{
  "n_head": 10,
  "d_mlp": 2560,
  "activation": "tanh_gelu",
  "norm_place": "pre",
  "parallel_block": false,
  "init_std_qkv": 0.0179,
  "init_std_o": 0.00449,
  "init_std_up": 0.0179,
  "init_std_down": 0.00449,
  "beta2": 0.95,
  "train_tokens": 900600000,
  "steps": 6872
}
MLP neurons of a small language model. Each row is named by its layer, matrix (up: input weights) and neuron, and shows model dimensions 213-404. Each number is 500 + 25 x the weight over its row's rms, rounded and kept within 0 to 999. Numbers have three digits each.
A block is one neuron, or neurons of one layer that tend to fire together. Before each block is what it responds to, as a language model described it from the Wikipedia text at the highest values.

Responds to: Markdown table separator dashes
L4.up1008:529491488470456493525531495487457474476498483456472505522481493526487548535514525506504509485529540498509512495557502520493528496477533484478474518503525496462496508499486484485468528529468526519556492519512504554501488501515484491512507465479531496537485520504540522483515456499485499459505503523507476496493483506495532491521484485530544508539519468504489489508479523428503520476528485494496515510519510484492503512470479500477519483508539507471517512494488460493521528509544529497457519482492526517508478508514467499520464473493530504504486519497479541520506461483484496498
L4.up1488:491528503533506508527495522499518496461512503506486503500530468492486516520513492496480476504472500508496477442495513491474539492497564465492538549475455529458570487531484465487463489507493476524488458455499526536512543490491558484543511481491538519524500503471518495498457523502505531493491500491505513488544457483556542479465520492530512480524525519478519479529529511513497508489501499511502491504520514502499497467452535523500488473455543511462510482482529499489498516517496511446536472505519518507538520474519475518537482486495531532495512478559494465534442470507490496537
L4.up1743:506513485533571528531480573497477443495497529508481487520490516535486535469527443507497481479481516500461538477491529477501549452517502492444505556457485492508555491473491481503488482497500499518518503489478505526521510469522554456538510479510500526513472463516503534443504516499473510499550498516496498478487483482536547521528520528491507490526509522486486499530511509520521497480514494539529531514472492489481517499521492485535508508509488515429493504496510540517496499486534509487469522459545486506520493498500544513544500486464515481556519420538513498507512517457488461504
L4.up2394:528560433509486510520459492542469509516475503488494540529493503514461550499499465495540480483508483510503534492520522483496539487498543440511510518514454483495513538509458481470519474533510503491485502500508459505503484485454508531558478497466513505536500502444522502471501548509505459498500475518482522505553460527513535440496487490537513490507493543462506443479517498509497525488510499501539532535511512504497509463528514464515507483521500486525513488527515497499471536498472528510521515499490514540470507472540503509573472471506521529516521500528463535521506515509506449494

Responds to: Person first names
L5.up8:519516520477497474537511514511518520496495492528533532521465500500499529499523474499459480517490476521489505466500507547505517479530509504472508472504504548527527500518499508490436539464535484516548557453486504527490511486486512509499503520502483489559498471518504520525487439532525460483546502499502487533512505506500485449503513573546521494548501524479449494492516471515496525476535449482528489506475488535459483493519479499509494502522458480501529503502477513493477505499470496514464475515490511517538509532488492513547475494437516519490453512497468473441520517469477516524
L5.up219:464545496488489536463500547447555469483483490502499487545521508499473524520464507495487431532480487512482535502487475493465481457525526462492549518513506541495528474502474499464513497480503516546519512457514458484511517492462504483525558500525522511476470507452483538519456506481479487467509498499544525503486525470500510482499483496564486503525471503481504478536539468533461496494508502514545472490540508511478473496538563528528517461504489505488523455466557542458491529541495499457525493483517529476527515478476488500509474490496515529496520512516462454469445466478515498510
L5.up454:504508522480479522484504527481507499531530520499504528526497473534482508496523528490487491531486481494558504488500474504546509499514552503526496520503549524520501505472522514480473507492488504536515526501475456491518485498514479477541542476536477506528489528485485503507515470501486507527499519532519489469542494455511488503510481519521499539545451502477482508503497474536496492440542464484525508505496489510469496491486524485578493506508499492503564489497533478450491517489496470505492484505502523536536516446496500499482503477452493466462538516537461520495486490505484459499
L5.up553:473453495519489467502473514469476547544512499460517506476495504537502497496508517498489505538511534471513544500484494488467486526509551473467523483519502488525537485492482492527494446439517504490508462470516505501531505506477523461548490488495475502533480461518509502498493525503518515465470503495500457522517523487467497485449493549519487488495485494514497505512463513502504513502496489533480470511516467536509511508476556458510485520494506494446489438501522472485478553507526502510525461505516496522471505525507508519517515486491485450487477496467519487474519507499507542546
L5.up680:505512473539520512534490517450526554536515519488497538512495487489503498448503509449547496509493441480468493528509514486503435482487532489472489496474505555506474457489507479512472523511524493486554519464502527536494508510511498515481494471492488490511498507482468494493466549498494512464515524494532542491485490515448460451523529510444480522506477523530474505494552493540471514532488444495492484486486471495457535501479485450519486536512511494487492459507550479462462458498453475517485497505482485477560497458502466509529525494535496520510445485501486496518516522517474495530
L5.up724:537519473488507525499491495477564465506539518513547487495569479489536489489490457488476510580539463499525486458534515525509487504500532488483515460520505539481501454533479489501460521488485485511489489528522492492510507469474507494513526475521512518502518543499491485469452517517424476481536536499510452506458498451541502484521494494472479505512514512473501519514526503489541505524506476521530495515520523540475474532474484467488523496471466467485556513517484480501476519493528468496492433503476503531498493483509519500490520468505521496512503528524502507463508487502498501516
L5.up763:497537505513486570487477484474530508492530486508473530506489466526519552457534490505512533502498444501486499489520483500513499503520538491507511493517497494486547546505494518479487523472513468503528500483494453512521521472513485500526545529496470529478463517459512530491498479479518494449489520573506465429496502483473536457509519525556529525560497479488477468477502483530539492461543489480522521494492525535443454486515529532525542502511497508494486486480526504463494513511480476508489535455475524507491496466510504499511465500465505505492520516542470487461522464499507497495
L5.up940:500495498491488466541494516510517470520523545494515480528482483514452514476547468505522493519471477497494459453504519508477481529532509502514501539531510530516520473520508496533494499523488444488526465468520512445486480480520474493470526485570503511463510544481502482516507483525502485486483507473560472495493494503457539482517503525489518522506492514483516496485493506514497467507488509513500511526514511491524493524520486493491489477556486538499505472492521465438501473536517527504473495505502486530510512500481524535523459501542505487487487497497447492401499500487477483487
L5.up963:487488474479519496492505493500557533517515500488511497566508465474472531491499464458492469527468512512534462490518526491552514507489454497502530535506423520511536482510465538515470503576498513472505506493502505483474487495468465529509460510504485500508507533505511537495508485469460467538501497468492509478488500499471516461531527554483463491530507512523500516498518512572512499471520523518525480508477512553441488510473504450497448520477533442479521490491565506506498468522519483463505520508506482492480496485491474524451459468482506501495488510490529455501467522493513498510
L5.up1166:523552496477474507471529496490513506521526508524467511527469522508480535512466511469488457520500496541486546496506513506522492491531500458489502494531500513524501473494492522517483508445474469456462488506474524521476511486530505513534539502548515500556470531513525484463522497494499507527518480507503511489512440480501514498489524512506480528495461464478485540517550499492514489500467484508525496498467448534495514534531483484548531490496470464501519502508523532482490531522477469482498511461542478457537489506524503493550479493485488512478490530521496498487519474525455475520
L5.up1204:500486466490473516494502493471550505496519508489460466544560487485514481462500500487496439517455465529522509494528483512501483535491495493510530503462448514524517506486492575469499528525482472505504492495530484486491481495489521465480497479494496474484535502531471523515528502473439527510481556476505502505499555491490524493554486530504460544510452494492513534509526471546476512485506514496494517506541494511466511492452532479486501523516518467483504526523499478478480495500482474505519539546514451508521493473498474516467487478487548479494480489466510487468474528499490491513
L5.up2010:478468471499494455478498516485517487503536493498533525520490498508493510504564451512479477550524485499477535468501482505490532500468570466434493504480487531521489435534479533490512498471490482526481458488537514498474561484501449513458493518469467514483457465469501498529497487501499462487523521525472497464518527488485495441504512506523495532537514494508485497517528485528477509520536476498548477499490488523540500514495562491516494438499475496536475465495487472500470508481516512474511463466483444522523462517476491487523520480498497499519488525479550497481491492462549481546
L5.up2055:509522497552526507492455523521471478555468463491494509549506507454475526456537504498517504509477478480517506452492504528512474552545502504467469480529507511497535495484472519511525590534532488498508465492510440500486506499484516482508459489540486520469498474501488543517490536499525520505496493570531489460516457488479473430501501514489523529504477522514509507481468520506441457487476491511532506509487479512491497529542537504478504483519519514489541452509488503476534485499526506532506523513482523502485493546511509533490485485477464506498459470476503492487549486454524467477
L5.up2160:516513503510543521497463503485525460476515531489490560524485459516482507503553518511532518528472462492477531511487530518531495488532515524498519484488483494495566501530492502472511505445509527510550489504494445515518491493461491484495507513507503488488481459493532506485478470497524517537511524520527480473478525514493495492543517517514485514522509507482534522513538523495546494485535500492517530486487500499472467463524509529525486533506481518494486530466530524502481504503456503468483521500513524524486488426500484487495506481502500471471517478508525468454487523505508476469
L5.up2287:517520495521486476493471517472485512535488494454485506499499465535493465495506489495509502465430496507466513534491450494533518511476484494512500512499495535481506490519529550514450532515455566491494521518476514500515489455457520495514514501546535516482488481527502515501547502477506476445506457513471482513496505498509466482500474523478499516479503527524490482590489515529495518513492498507491507524514504512501462485511487506529494509444530490398453549479496505471494514510467470514495542484460504453507510477487501513504463495482512479509491537518449487502492476528497465508
L5.up2293:527541491497477527512442518475524476481486488499512487524477460543469507497477484505478482525440472499488524493467488503516503508540541511479513494512508521474523505520523509497476522455552502492568506498454460524505522498462510521490540492510507482497531504487529527507480478471491504484547562501520526442484500514485472451519485569538521537510500494498523508522506499496510511499552499498566528501532479505463493489521546525515496509503477474471529444511508505483460505501480475490510511488497507517509486426478507538530490504491504506482536536528464511436485473507501462519

Responds to: Personal name pieces
L2.up2249:497496529501465481533494514492491504540479494516507506496524506524457495454541479500492527516456488513493558499459526500498512495515511492506492491506517510540496543511481495488498491548514490491511466491512494485522501496461462504530507491517499510485489489464513538535480524505503488467508501488529470496486517535520497523511454529551505464514448494461534482511450508483469520490528509519520483510525493502484488471467478500546505539450536506518491522490506489485514530523498512529473489508524517483463539520557511491498488496493515481461530503500493522497508487484519494486

Responds to: Given-name starts in lists
L4.up236:499501517466488469513466526479519553542500520506492504532491472490521517460531511482496448534452491505501510500490500539460510492496492464516497498498501549497527482494529501479508491450483515542523471503475489498476510472496510519532533496536514478498458544475466533511485501499523470518519497555515470475496489491518516474515502486573485534501481499494499493462457483542455480485507477527515460479486486519469501478526505480511505460485507466440571445455501516415468518521477498462467524495488467481503488462492497508490479496443515511495527528542508483447500465499520508494
L4.up615:520525515485496507520489490441503454502495477532480505496510503537450525476474519474508497512468468524489484481466492503487532475507540512473502475478502561490534489503508531466494515504511553502503485522514471510496507488489509497518540492490439493501491500504488500562499485483472512491518531522548527501505479450504497464510493536555475511520477486471486508461489480508464496492508471511506506500513520518486518449482514490517473483522519521516523478518531494461474482529483508460506524452562488477474489458491500495461461490529484509480518515552525489508482436493512482480
L4.up1226:520529489457474526505502558492533506486512509499493484508478458530461508453521519457516462487492473513470458480513486506514506481515518468497509524535524542477520487501516538480528459475497493520504447529483463483492478464498509529490502419560495499471507503463473499507516476473493493510542545524548498472483495469486483472542483478505465530493501516516520463507461483503462526515483513476511487532502502530531461504516526492555499439528464482507530471487528511454478504505489504441527486519457503469449498466526480524468467503532539514495507518525467485465505494479524494440
L4.up1547:535522466511522502472483525504514550552479533515498508541536522530515517512500478490473465513490464521441555475526467520511505492503514437451508470489506529482484518508515481508476493453476502479527487498486511466491481497485475477477467477518519499497539533503544514477508498469550437531537505528497468429487503490496501459516487516472500473516475523483474500507485475481486524504532533530523485502487459500494517492500558519485519467473490492479495501471530542475456472513451499517492509551462517473484481464495507506556480494496528517556539502537480499485507475506481491490

Responds to: Table separator row dashes
L2.up1885:514497506570479478508491507522523469463530528523506526524510464517514521535510475462480486517485511522490511464485532527493505494470531469474547494532438549517475498576495487513517462477443496506518500516499528465540516478478522442516521462504496473539447503515489508448508520515498496460501493461535501460493474516513489520515504493574470496541481474490524506542505518492486494514538502498461511516514478516505531507515466511497450480489517512479512542464467518492517529496506472490509510498512520489511502481497523491496528487501505493477469513489506488474485521502479545514

Responds to: Markdown table separator dashes
L5.up211:450471480495453552492518473541453501505457492470493508480464496503470513511517518497515477469498500590516491515520503481507528492512489479505501486455546500526484488549510500507482527507492482489512475487465516563516517513503507457542556587463495486510495536484515532483487471504519522477508515520470518538538488471515521482477477502538521534480511482455513471515451494489494473509489507504529548483499497470485546502525496522466512491535518464487507528504519458526493519524513511515496532520513492488492507452509510487526486497495477488510524517485504472525452478468467486499
L5.up243:474497483528486492540475473521494494486492451493529511527474481503468493501507483485524481487500504521506523512528490511508502485518490473506499488450497494493514454504508489506495506449479486522491500514482497487498553476478499520500502482466512496544552478489510514476516486504508512509484516534441465495506483521516529473490498568501531508482532547482487459490499547474494533436507481491536500543504524500458546453500490478513496510469496514517502506446486502497543502512495514511489522490460510529507469485496477503504489510495516524542521512565478511512499544456515497496
L5.up457:485488499499525541466495529545548501505519479459515539505500470534512519450508486491532472487477505535504528508504500503505537504468528462477466463510448501519555523510522491474504470522482473525522483493486441486511491460515504488519523455493520481489479483472515527509494496547468457515453502526508491457494469483482536465499494534507545539484504495513477524478544541550512508416524421514497540533496484477474445497548470497528511497437486510523472487424488484516517526494462469518497501482498523467533519506496474494505475480468510538472462476499489484471508543516492504469
L5.up657:534527453483489511472508507515498482469504478505509501533464463479488540477525481495475510480542514521518517571499502528499503504497498460502471504510496515492504494490537512512480499489496533497569490517497456475534503533478545499512526487464482513487471522507521496497476524505485497544492497531543529511519502502518518518506566512517509523501515457495492491478491510523530488532478476489493466526488490495521488507544448521507505494511503492542488504498509481518518497527489506497487569492501513491528482470517448517497493451522525526471486497530541564516482476451483486483
L5.up802:493477475476497443544522497514516529528542502474506502496502488531473498506469498457495538498518551551488516522538481523526498469497519475498503465488470544532543518523477485446523531476477521531508542518524488538515532506492523516495501487488505528513456491502565501497519521467485510459512495494509526509484510501506527521524493493517494534503541522472521506487479532488496480500477517510523521511500505515467502509469466486515473478476523497488518494490492492503550525493471495502522535515498543484482463532528490513472501496519500509523469548498479495522496468486507499487
L5.up907:502576489507510522497536489520502485498487507512500524494496508460477544501541495497455487490502558511501535512540539488514507446532524484473517518536520516529553502497487486507476530479471435498485495519495523517505498452454550471507488443515491530551497511483501480553495480472515515475528490493496520504489454484503516523517498488491479504549522471454461530483496558510504487525513479508523467514478538494515485481454493599547529497492471528501498481482486495467511529510487517494514500484483466478512538503513455493513489504420514513487537508456469486489464474496517502513
L5.up1030:485493516504485510498503496483535472502520486478498517543498493556479549510492473503497532471529508511492485507498499531555487534494535444513510515526533506526505505561545483477505515507543495485512510470447484499548470522513480524542501484490488492523514508496489503458448450544488476487480510512507493516535513477499493485531500503541494554489507482517460519518525496542522528450528497461493503539535492514483446500528495517533490489513555493490502538496520573523504532504496516523533460531509486488442550483500483426551511472475504474493496486507506506504547452502513543492
L5.up1048:536537489484548467490476502467490522518486477485441471479514526466490500492524496531507503550489496522510471464492502481510522465516468469531526531498491505505482520495467501460497470473517535493539521499492508465515533508451509483516539501533458461518491481501517495520517526509460515546498550511509477473458477473464481517529482492542473495529509442518440497520492471496491494470475510493535534498497510522503504479498452505468474432524496523525523473479463491458500536543512548509520553504485527509466481522509491510497492475500516502501493500498498523517505486467513516479
L5.up1050:499473500448489526526498524518483544527461546489487512493466489462512501529520469547496535464461539544548511552548510488488499516537474447484498494558504476496562481499463476506480486482497515485536508476501508523495511545464506533514479506493518460505532515532465525511506502496512484467518535527504492519480519484516494545474471530521509507466477538474497520522486512524456488468472484500486500536482450474478505556466469520515482509494535550493496477481472511502458436491537521520487519493503492454498474477544491482515515514508493516545498468530479485500494512509477565453
L5.up1693:478574513494483469525499503501517482462513520479447535482493463485517478499466503533501524490519457516504543529478514490544510493544544538481519495493453513487558508496522524483480483479503472496507520493534506492538530494481528501516478496485487516510478463472546487501497503517477460481546546486456539520519542552505456470507502527548476523534511488500521521507468475509475471448536522537499538488491497526491530470545451538481524494449519469498508495514539488529483508472490484531532496470483480471470505483505518511518539487524486494527524482470516503516484473538497544457
L5.up1716:528489530509538517498523487485527475519472512450497498478528497576503555549531504512487500498519495458482516501520499471518566459470507483444460504511534513474509475544458478511499491471504519468523503482494454497475513496507545543561474518494523486490478486498473530493487485476511513498482483506523481524490485453505497478506515513511528511479496524477498486492522523547486478501462506519517432495504491510492483470515495492515501492479519491522471511459512487480507514524527525494534519501496503534499501487510471511480487507512511500498493501543482517494508459532494488565
L5.up1885:542498530489518486588497517508477497491469483463485516491479496529502487546489488505499511489487480473505514510468466518507506489526511492469522477533479504459487443522506496479501535498506480500512515483515494469540518510524506513508480509456520540546497483460478479524498484518491489501527491487506487482499538490516497510475479516531524449510484490507518526525503510473457492495473485507519510548478524502497522487484473526471495532526501521466540499551482487503466490480499522524531541501523486517503464505510527440486509469498516501486528487468475517538459480475485525507
L5.up2009:505461473503497532528501530480540482493521501516506508531480492517545520509487489518501476497493463502509475481501502495508501490507510442504487472506477501514513470485488510479422508518451463525542565523497513500503531534521473492520483492529467500517483544508501531498521474533533494505511477533541485508497483464472477474486514556533503441475490525500483543507519524497494476515511520539558526527453509481478553520463486488497506468497520474507522509501487473523493493486447483496489484486515500516524499489473484452493524478496552455507487479527492516500496479513487533539
L5.up2045:514545475499508461536497537488505466470503514523547455505503480486541502496505504524481480513480509482496516523518489517512489518473516481487539500499477506477517506517457489447442519511499531522499498523500501498506511516492490503545521499487489489504531478496463498496503494467480512480488503526514482441471517522497539479527489510552451500513507506526497519446485513529462521477533472475519515543492511476481497505512521522522539472518540490476556479470510530493484494497502514509530501524512507520525493477498551462474475479500522481491493480473500512478500555508489533512
L5.up2280:504498502557521494484478495485478472509471527514509523544493468487463516516512516492531506504525462470475478496481461516496507528504541489490492519488492509521484529514492461514526522522498478522478472487486489545486485502497475526452526511504545511494467494453517508418507538520520522515479520532514514474536459492512468493505487480519492477532485548542506499498455537509481497495499492512519548499466550480422471492501499509474501468506488486481502552508531538496559510516466513484536524478560500570505473508524531508505483480521495488542489488527498523482500500520509446495
L5.up2490:503487501497505524531473506512513511564455488498526473504527505504476543499525564470496544474480522479487493482544492529518539512519496430469500505495500491504451544508472504529480539502511504507531486468505486500515532491496495498486482478538484518488503516496535513508516499499485485509502504542548500503464509490518519481470461527485499520492546493506487504441512490498518505495507499504496513467542461500460499559517481501522493493530454537479475487495499486479502487461495501479533500525476529503537487460521475506527542496501454504504529504494441484499475463517491531548

Responds to: Back-reference to article subject
L4.up772:480484453493510486484523529475506493511498516464496493492525471505505527498540464508486509471543518524517541523469540504479509434498524484511529474479498506509499532514528491501515504528480491511508513518524516500495519482545538531457528448508521507527506470541500504490489502480480497529530522517482476536497513483522529492522520476472452477480545519495526473512514503527513511485510486482493518568465483478492497455519546512470488446467507483510500484475511553521507500493521523479467467492497482500487523460501500489483534491504489489485524539493516515499491521463535480489
L4.up898:453480502504477508495466522505529476506461483497518516482466487536487487491490506531481477541487468467476493492489473518470480465447491497526532540512534493467509540533494501484477555473537518517519525510478516470491485488522505537547453499547505517537499481500451509500467485494515544498496491483508489532515512478472515500531516540510513489501476501432493481500520517504485464530541526513530507530526501489498516508502515513532499516488505522562496520487536470476541500500526552494516519532502550501518490503488509506472520499484499489489491483524511542428461453507480466532
L4.up1135:535484481506551508499505487535482557517528504483451513468508524516500502483501506509512530524488471449486506505527487479487519517475509482512526502473516531477524523552478544506498497532547552499484547516470523507508462528516513495495458495519527492517492485501479514489489508483480499477507474479433486542465484478530488483500515496517455497508543474476497522528464536520517504512512516514493471512502484501491499485501499548527537500539493457459461476488550438505509456468500524565514463459483489510512485520488446521517517486474544506521487516477494463501495540505486477498
L4.up1647:498513487509514459521485531579491486490468502493454524520483479497500513472487506530508467517485466492468495480489490489494493470497532489489513495534451552509502458481477532501460551451505502484491553495475507503494498501484494467538490487521543491527508475471469478495484510484513517520521447471500489511495506520503520505509540504478463515503540523443515467491505549532478492517530494531490494564495520504493478429493518511501545491467505483511541493440526506485511477509542494488465510551504506526495500542506498483513521495524470477472471528498495516477491473516512452532

Responds to: Definite-article head nouns
L2.up2436:508516442491486481504520488519482491493498458532467508501502496529492548524523464461522486506477487527516489458459457494494483436467503480487534483496477534486500507567449522487502504504508479502510509517517512475492508475467471499529532537470546481520481480487514517517447523474520495526510481498497489528499482516480498498468510486529534503465522486480476499466543535479497499539544537516505513532516485527472498464513511500473516508495505547496515500489524473494519493528470531483524496508511475493444503534501530541510513477527484462528530502520517482506500537490490515504

Responds to: Creative-work reference nouns
L5.up261:487490529530497470478494479497510513540499478475448504457508499509512435485464538516526511510513485448524520528534506520470486483482507497522519479495521489466453510506485501468476494508517487469515486482510500507496520515500495492471523478539478500477522484462505504496509493528501547465523501492472540483496484466517517503467478501478510471505491444476500528507505536503492509491529488515521509503528450506512509525519507515547478474452514515536541512467536490497536476521497521522502478506463467513516435491527492480517538503453489510524483484495495496490436484500520509508
L5.up694:498447520467510479519482506521486441526441466470482484529487458561499507501483473507487495492531499531479497512458520477500488452491526530499517551522454517506538524498478532471446507488522461514469462486550497556500513483475521496473499497539492466547520450474509515522503496460527497489529462508465481513499484523530537512529503489511474460501501487449493540525488471493517501497483508492483542526508504508507467478528547505521524486508486501518497526538512488482493463524499520520489497489498474483484449496530488504521481510461504492506478515519537473520428504531457452573
L5.up745:518502455498442494536482485521544474515517483498518504502483476463466518529481477460475545503484494506514514521504461490521485527564513538485522486513471538527503482530457496455504486493517463461496507507452478500490509483499519479493506505537509495518523533484474481512479500504548520494494510481558528488543515520511504507487505498509504531486486488535506517483505491518494481514524483496492535535532486491474501518502483512492530510467483529471468499477487558503466478498488502504519550504512546524538532465536452490463475474511537462457486497518501523501501501485493482529
L5.up749:535539490499475461549475466557508450491471463495496502539499503487534531538522499572537496566477486514507496497499474478515517495538473530478558548524492538503513518538518496506487536473484488487517509523498484533512507480508512469494482458475497507485524526474519498502478514459480513458473534484545533491525512511481507457500517483520505466518562517498531513502488487504499511500512479517502488528486486496489495473511496481486518530494489512525516482482503477521470484487541473528529484497499495497516447513525460483523494474517502477528493477498557507496512503459494508522
L5.up822:471482459508510455529470527476493509509501453482522485472503480522500514510517486506524528497473520484463544533521488517512481509493509459525526543518503575519474537532481544515467530551503467496508486479467495526518521493474494450515516427535507458489527466485514485482496493471457511482452528491475482479488471515463436483542501504498516473496504482476521489504528475528465497502535481505525474480543481495499464458498480503535516504520485489504498467472489481466518501547565482509511501493483514501578447484507472489505449490476485496543499432534493507514500513534528482514
L5.up863:500549468546507494551479477500525470584482515522528475520467501474515474487485484502556516494515450479503556471550520481537503553503530523510541469500525528495501505503501491477451482504482499518495498543474466506538472503556556511455453490526484494492522489499466503481508496505455449507484544502480497486496503474492503468498518515511520516502534488513501493487489546512532513484518460506510519503473506507471510504505489510487497444452480496518510488529475500525509428529500487513526490515489498533513479460542474485481504508511488529436460501509473473465458522503507508472
L5.up1037:519534490538492488509542514514518504504510460467470487544493456518486512504518493540485506505497480482460485449493515528512475511500499507477502501518489532527488508548462535503491474485529485504518483480516425527509434482531517465475482486474469494496545513487503482492505482521517493503499517464485548514505500498492519495495512473527502520576549489514555512550521515475486525505459514510464516548497471492505490471481499490500491499527522509465500468464468505528499503480485467470478474515499505519477508488527510515517469474489499500503490479515525475475535512544506454515
L5.up1089:521557539540467492517518496503498496523517507494506489524540449477518526517501473499498495497501487510464517499481533472524496531479492484511507473510499516533512530502508511505477499461532496530532467472523499547516459490465545489489502481461502532533529509503534504498460512495486487448478485511506480478512494498524555474478513511508481498487475469489483518499499472470499517506544544543530517476520512454497532475499517475521459467549466496490518431475509506511476501503470518539497498482504498498487505498525440547523497516493499516546511483522477490466509520488476475538
L5.up1398:503475523507479502513513540522464472531468517512545500493481496520510516447473480544523468509519498483520498476533472522466509443500510458491563524465528577484528524522500489482475509479463459487504492497550496502477514506477477517468508489528480478518476516505523487516465492510460478489511497487483518474502498509546544495517512522493513494524575546452502459552506464486517483492530492497550514517475513460482493537482545466490505503476510471513484529474508508482503452528477535506537475474496510532529466477520473521528477494489504540506484503488451454521493462494529499534
L5.up1547:532507496481468532480495475535511507515512520523518507519520468498480499530512540529465554505502513465463497485504515541475501533500524503499512506514496520484516509504478502512454427531502449489461481498500500533517507448485502537512491497520457489505498524454471483546524541509502500511506477467518447485492467480497510505496496467456529506514537477501521457455481471477479506492510486526503502507519493467484526463471495507508539475496508522566497495486456535523569499493477491492486470505523490486505461483512486500480508500509544489476476529522508540500507492491505517507
L5.up1790:486507473507487512527495535501465487460560501530501509509471456521499531511485467470483470496500491468537510468478484531497499486508510453428529511494498509499503530553454519476483464476522518475486526515554506533515474526482499524458462482511524497499485473495508503525461462508491522511496488509517473517489464496483530549466535479509486500481565439483466553484515527478517500509504522508504501514498477426491455450468531543498522501498493449509531470475533493498540438520479546513558488480508432495504497483529520493495520479529490486510516502480487519483515548501516466543
L5.up1991:518498514529471477559486495508508519553519493489503499545511462487521477469485511534505538487490512543486538470506493509481476526584521528530540512493498486492535514545490528507473521467494456488495568537534479556496527486535523503461464464532494536533555481487516490540475497513482522494472519468442522493511525511513518467434505498520455471497540476505501499491504499506505472485514482519475506540480497516494531517481495505487469534488523494470478482490478520521481483521471500547499504508465472508524504460536486504544499482482484519502489515523481495489471513505512473520
L5.up2124:478482531500514476526508502507532507511492527468507473499512496504524514509491499490495534505525482452477514473465509509503496501558496479504512462467488551510479490501468481464487457510476508504515529509579511497526492511522481500498490501563511464529481474494480469472468467512502468499504532468501483474522484483487539479487500484480491471517473509505501511528475517475476464480493525472499522526557538504485534495482503469492468495478477501461507485492521534456450537530476512525491483539453462530472500478513514519486453488491535512526487522491536552533509456501521491539
L5.up2142:487508475541505473492493555501518504523509505493548504540513466500501533490545507494503483516489514494495558505476509501477495486517563494514492543494487517502516487489475483493526494511480497509505512502525530511505489484464517522484498537569513502526481489516526507488465515502488498522526482470529479489521456536448488492475516495513510519543501494486536510486497488502496493503528544514488542472514481522489519478481530487491508433476491470485506519525481445450486506487461516521478473461537523531494524513482506529484490511487464506502529554482503514526520494525467467506
L5.up2186:500495489521487512499492491484499520496521495484516474477516484522475499522521511525500497512426508491518504424508464521500545542446492493492526480490513501438520474510482522520472509505501497490488532483475500527522452460493561519488509456474545503513547508542488501547487493501477509508541530498484499496518498500482543457542499450468501531517481470489458511553488472520507530505516454483510523491525534471445524501493508484520492512485542479485507470464510496474535484511501527538513504451494472476522494497520518516497455498485498525500464541481513435506509505534528545521
L5.up2536:535500505504468489558507474486473462498523493481533487480558536574499483529497512524507514572514513494539556489577497537501504514485511489512519541508514493484521476537453521505451526504510537512483488501511503533540464493497492502492498482527491478492486493511502515555512478533490518490518507480476479524481479463546527511457484526467477506492534473495489521538509564530499490527463443555510486505500501519522509487522510480542524472513512466477528504481472467494465520485507509507489493514514520530540482457511444498478497516481491497502519494508512514448490501514473535486